config.toml
head_dim = 64
init = "uniform"
learning_rate = 0.00991
final_lr_fraction = 0.0
dataset = "wikipedia_en"
MLP neurons of a small language model. Each row is named by its layer, matrix (gate and up: input weights) and neuron, and shows model dimensions 64-191. Each number is 128 + 32 x the weight over its row's rms, rounded and kept within 0 to 255. Numbers have three digits each. A neuron's up and down rows have the sign that makes its largest values positive.
After each neuron's rows, "fires on" lists the tokens most often at its 100 highest values on Wikipedia text that the model never trained on.

L7.gate16:093137143108185148095103152129084117170098110077179088148126129155133131137163091106175117063206111058145122099137079127118087100182151099142097092154114184097100126094133163103126177090090144131145167141092110153140069092106067116123192183157127120176147128143125103121135108136129121112187173137138135143074132117148152116147137154127104079088153155141147139135155114140057162128175
L7.up16:097120168154119105134124106151150121172119142118175115088140078133073135048152112107140157158136089116131160161130131124116152131095166088141186129098174161161116111185083143126116183137104134171152186165109073197106110129134084081153084194094149079078152085086143134142116155131117140039090116160107140110117135145140135100111125169082146089111105187141153120153112079102129132118175
fires on: "por", "ic", "m", "er", "Un"

L7.gate26:092123114159148196113128140085118092129075186093073129090150096138152122113138113106142191133168124077125163052153142140119128150091054063126188143120147123164148147121144130133048104146097090138127100132122120134143175165092144135098151104120135141102141124063073039120112152127125076095126112174182144118072141075099111128141157126196145131131096118188134131128138172140122123142191
L7.up26:114108142097100187174155149156162175129104112114130079137140119119138116149166131134183141149104104133186136096136097117158174127083134155101145130081105131213106116146179134111053135110045108084101141022053104145168104122166137188149062121086118136116107122116176100083156143154088122121125080123133151151079032149108058143144140107112146159124145135174159117099168084187095199129141
fires on: "m", "is", "im", "em", "s", "e"

L7.gate181:175191147155092108167084073110132138066180093119142080111061105144150121128133161103102151088177099104164157128136223153115097125161127102116160156109103119104087126129135198140143100176153077133121185191118121109154095141120188124103131100145097112161122163130104138091128107098114152105124114119171188122136157156166203135172158121073151152188107132178094082166106100127121170179170
L7.up181:128100123147111050120095102125126125096124168103139161133133116083072094123194153201127141166143089094163115072148141134134122127141100110149190187150157124182095103160167088129086062205109127149108123170169089126153088107186058111120184130154212155166159139154082110167127091134115133146134144065158153106095070135152085107127140134122159107148137101155165080130170128185184159132113
fires on: "il", "o", "p", "th", "re", "er"

L2.gate16:070133019151112153106112078202129043115109091116163106087113093095139124112076142112136098158101123045133124188101166120142107124130081091112111138146115105141099107111062104160165159116166109103123089166160193080129159083139118127123195097148103174126150118158164154118129155166155148096135130127180126080095163206073088108171097112111096100154160138131114073139147115118144206156105
L2.up16:131136151168101222089085094132103039139066076077093068137172094152142101147178118143119127114131156139032146122065086161096115125143115147137110171107151146073152149025096144166128113087107174099083153115167151114115109181150137159144149134079154143138156081159124103179128176138131131139137143126170121137097156213076106094117152102125072111152114172117126079134136146113113133110055
fires on: "e", "es", "i", " "

L11.gate171:111078140146165105135171072159112129159126145129139136122149167096143085089141079112151103122109168137171113164129149133103141124125127102147153161104095096114116078110088215094109128129104135135131155111105125142234123093122145214208186153138073163182104120084104139105131141101170123102123151143124080157108183075104126157073161088142152130104121104121136069150087151174128125117111
L11.up171:095115122088113125186153136120081150122156126100102138153168154074156128125131160096157124084051098161161105150115044147101107171100159125123188116159134168092040143157168179160048097157125113142093139186133147144102119083101108072103126111077089141193131114108086130137122129141122069139172153142117139080145101122143113108099097086132172077131133054166136136170083157107117112087117
fires on: "m", "h", "as", "v", "l"

L7.gate130:092141099046141132086193142174175104149098119070141133205143124130136151131095136140196153089138115135115135133118096113104094170148113088166171071109117151101116168141105114199120131146142167150188130089120069169096134145109180144141077126189123123131083094082139158128093068130127161106134137033180171158145159105113095132116172087067079144138117124129103138076157112116177136078130
L7.up130:219102152074109176136052150099120153123167107086165122116084149101084141110091180110053119126171078093101155133165171139132117155119154142111107057185139192157104145117116127114121235159140152150107093165133142136095129095099151174146129162138119145169076122185140129120114078142138118089120115139188062125115140150125100137140121104101109159121115106101099165064142142202149183089137
fires on: "t", "m", "si", "ti", "le"

L10.gate188:176132182102129165100145120118161136140168132101097130075184103177156189132120125125147178104204146179062122145116089087077134131167151112190113128120176129169043135102107103163131155153130126089064155076183120097112131144094108163154110179156123134121150149171080066104144169160087128129210135148100102103125129148153117096169119131094178125144110156169132070147109104127141188102130
L10.up188:174132211111082161159091131127092128176142148129147123114075107156107129162112145139129207106150098146145126176165122149173153131166154128199161156132147140121080125146134091162128126146126138157179131175158125094092127111140094166164246139116137128173168128078082148053130067129131110109152080147148089151133193154174141111110161124141172170122112107136147114069104052148104137161123
fires on: "tic", "u", "oc", "c", "ic", "id"

L4.gate187:125055158106072149095118046102125124146126098058146113137145153110117156070103153119097122122166102155123128161114130107059121102145089151193145093131127146104093106154099088122165103068149101180067150138153125110077121145073107132156114115056135102172132089140124106154137089136178148104187118139081198105177109151148170104133133095107154114179083122163091092117129124172126105171122
L4.up187:117094185116146101120111081135098135070188133093089133130118106144145119139149117148111133142214109078135106121153088080110117118119129065146110131101114079134099087082153141177138081115177120186106114139100142114099097107098078090143155158099169147138175161107123106129164081059170119143119089142097127087147129112151110098136084092127070107128154159171054156163161092139141131131096
fires on: "ic", "or", "os", "c", "e ", "g"

L4.gate117:159110136132169088118110102171113098184157110111126141085129099159153160101117161167138109154172087062160125112142121075061158123125103138131133134123126131147094125143139097153105140070094137134078127153125088119123141093129196209068095136123195093138180151155135136157133135130115206143121150125159169116129079170166178134115179168122117128120103123130152177082175069184141102148130
L4.up117:184158133134177115127142193159143135130076128148126127108109120128127185091110133108120084137146124134095098079140110116103151118152174122168160148105115152196088102146132138156156118100094122176135182162106172164135094129146145174114112109209124080148134149149119121145098115116068118077111150132061223131142098121123103058161179180149125104132131109108095133116111113188122123182133
fires on: "ay", "o", "th", "ent", "er", "est"

L10.gate105:136167185114132128173160082138137102113178081069100133142076119122133155108160154101142155088145154143149078081201129160108155137092115160074109106132175157099102132071114181132132118142113157100101095143168083104142112116165106104081079077146161126124151177141118170158156139150167151077108140158122073117120104139159142152134125138152070142150164051108097176070133215095188087157103
L10.up105:109113093168136119147089144162140100084111065067112106139131090132119156148170097152163116153103116133070118191104111125128162137111086141098107119149136155155118086158179078113165211136140155131089100127104187110184141044104117216062123133171180119137162157164131161168179174174121160172179123094072131149114132153121134138112145100119176190089135128117089148136123148180109124122112
fires on: "t", "s", "ut", "v", "ev", "at"

L10.gate36:185159163129153199188177093118111104096146195104157086125199111133103133144121135137102140146176147124154128143160106131114110084137123144114097151148099150099121083101168137114073125104168107118112151158126083154161087132109126144112149135149151157121138141156193081120085150089138139130199136129094134046062091165122098121134114105143172094166117112152116064177122125141198127113072
L10.up36:115049167113129126128077150134201159113155111118145156164121158080090082103117088146114138137154086107154118128139114090140131119073160160151158152173123082126223095106092145098124102132107164120116157103152115149133116132046113104135089112127178121122133145149129134144171142161154144147086060160131111124186093168143107165134142130111161137151116092072168200082126084110156155065130
fires on: "ac", "er", "ul", "c"

L6.gate130:091080099157124139153091101105095151193185177148117087126097105129181141177135146081137161127093136165145164128092133115098050138204143185121084090096095111154045149083121168065135140129139143151191152177124136129106151156151122081130122090155088082165120102193152157119152155140150153168109181076144141092091155141181204129100117140122124155088175101084133129180110070103083173146141
L6.up130:146145069140133125153133135116144140203129106104117177087108177180140131162129128149107139139123176185075085091118140113114111081086101135159107124102178104144179111079185120137100140130139084102112152170085121110151152105055114128106128145155095162186071153173139160117147112121109104185080142108127170142113206141170121165114143109070144112113163120137168137077111177114120069149146
fires on: "l", "f", "g", "y", "a", "n"

L4.gate58:173113126175141112151119140127138165132137128123155142075120088102128146127117143155096122076173054126108139128089093148143145117070159104177067078092094131130097193123122139125100117193127149167138051126179122090218114173139131137082137182097189145119100132180148137117087172176110188146142202092107107109119134142164050100138196141166118098143118104113122083172149094107105105143150
L4.up58:138090141164182069104103127186134128128147076123138127156187095124091137147122114147149179101124131126130124117092106154105114117156168205183084165142082113129146140107129067088098209149086144060090121129091126130175143138007121087160152118181130189089175161138186085135094151098212110150186116148089097134108168132143102165131147102119109135104150089133138136178114163140141141137157
fires on: "n", "c", "l", "er", "s ", "st"

L4.gate173:098098127122147150118162120136120123122153096120172157090160083052131186102152088149152151087142200145168126102137122176174161110111166117110109126119113108099098095110085180074143162137147181215179095127194112105119153116140110100154104095134101146187104052091134141115098118154179133117085168164148096084081097130125116178126089129194082141145054097164065128116123167159183179153149
L4.up173:072130101147133136097101072098116093102164132084057122127174114088157142074170163139130107073081179134084087189146075138184128136148134143120158104099107145112137112079150108103157138135144180131165136120113122136103102042155183138099154183110208135084107125150103147102084095140121148129156109161142170161066089158171132161121080106170131089053118102159106143151123146133086083166194
fires on: "ch", "en", "v", "h", "at"

L6.gate31:128142101153076132172101143074113098123115158115127087140124099106193194129113129122095151161130137128146167178119143153078114132113125112160094099158145125116099145107126198094128161160164136159161038118121132093175162119114106058100104142113157079129093108148125161119086128126118114114130149072119058109172149131135060138118084131097140146109091092149080108157152193136053068173146
L6.up31:133099114188152095136157148140112084093115131103096103137082114190128123163163114149124120180173057195158133161155139135151140167133070081183150089110125120104115153123109107089104148112104057134085117146138099093138141147121113095096061193111087111107108117193138140130159089146130124168149115130144150180177163114152130130105103123108166156084190126097144148142145145092085156103144
fires on: "of ", ".", "S", "y", "a"

L11.gate81:085161082133123128129146090101110096115119114159179154081140157152100096149086116103144212126165157049118156111078115106191163133062084085118097105135169117093150100104144077135100078175134194089148178101080157113136096133115170143095131154132135177126153051120114145103165120137200078151102106182087162126125097130115119136118145148143071132121129110158136087111079098126132143177125
L11.up81:167180091189142128098152101105067085059076129112061174106144107101129119101128157132115081142104076167096135151152094117124227166158163149173140103119106116135111122105200083187117115154146139106117136073137082141135107132129135144136149130078159150140103132132107102124139115150143143092068097088137076151061138115097092152105145079113156127117152088128118113087134148138062153141112
fires on: "e"

L7.gate112:090164084103123099110149130151131164081134099174111066141115124124124147171115171156151124098098173161183128087139170128149169069052155146139116070154152153049088100154077194113123159062167142140099221079140135094158116123138127115061113124129113111113115131137158119188147119114126077082079085164151108102149076130175178165167126102128114116142147111108133126108119162105122103132111
L7.up112:146146175219147153112105185174162110117048219133146104128049122106141127148136192147149162136135117147169145081170141105107104126140135095132126182216105141116129108160131108099159147125131089137133166148097125125132162125172122109126150136135148132103141127090176129141157146123201108102048083205113159114106187172161171113114134159149119128145107122133139166101063110144121157116095
fires on: "ow", "ur", "il", "ran"

L5.gate7:128104165100097166175120191140131074120117133168160124155107094055112116110125127124155147122134127072096155111142110154120190129184138099176077123102117157103134135126156068099123071092127169091084161134125109155108180078148148099163163127167134105133153104141121149123183085133067183156132121165131185116174118163187172118113176171107130137168116179125148137136146122098118088196159
L5.up7:155127103119138133121180116174113091214115134055165059141060102117113152104148123097139124169094128161166109105145100121127142082151162080180092067183097086165095090151145185137125127128129146156080115109112156154079132159061134114120128130163084097129137101098109135133054127161093146083120195143170176133081070167156100149148166174109152115069136129140178117135172137137142106107106
fires on: "ay", "ti", "o", "y"

L7.gate81:086078139074125123145155100200135166128142119086163117192186178087080168132121196135124095094180110104097115120151105075181083118109125114137100160124161141156096140161145179145160032169176194080134110164088107129057105150100166098169139193108114140153095136127120134134182126140127124131134127131117139072131190115157158177155091110214175111143134088133110117162117143129152128193097
L7.up81:151103142103109099128133153109096149127127100084208165148081154131079108082135103135079131179173150130161162111172113084165098179158128139143092122137126105118145182172158175141082135122130116140142109124131153192127151153143163164084156133140105061069089199147134107156203076174146087127172082053109077126109069125124153128158102108090096121205140174106134100082131128121151162113129
fires on: "si", "t", "in", "k ", "ti", "f"

L10.gate96:134126118135117116126166198103124058171107107125153173142153156101123141087141118072074162062125094122106152163130121073177099148149130184120107148122162104124161127161153099114165141113122166187106066174082139132078089057092121112075117165198119143163117097155089133134140154177110059093100079116073090122123093185132123102128114116120141090091169135147183129098119101155092177187112
L10.up96:168178069163104112135154102137157109138104079141097104106175118120096065098128159147155182171139086136136164164116119091105096147108168139148121158138138116162174153137140144109160098130137152141159184113111141165086112051159144110081099190153131150160101082166100166163117184122076147103105128104115074148073138151123132132135057086173157099156126120132151145127119094130132200116114
fires on: "e", "ed ", "al", "was ", "ug", "l"

L7.gate28:163142088090091095080154124107169118107150109139102105130117171087145150115117126128153184117190105120176175133094116160154102208153129079112140125131129155148172174139169200062090134146123083106151126184151092129134086148084129135096126163123089182143139098136061132121158210093155125158128101168127154151156138110126166106137171157137091129142100141111141147119168090125094117125204
L7.up28:151131184098145123124104181138155108164178102124183177118147090119114133128113097105201131174101157139196085162104106130093123167119124147123180048089123112163084155103168124141089098134084094173110159190156129099107124081138165137143140106134157176110142129127131124112105092153139163181202158189105141121096157072163133127110137145114082203124058169088147124097199106137169135141086
fires on: "om", "for", "re", "er", "es", "m"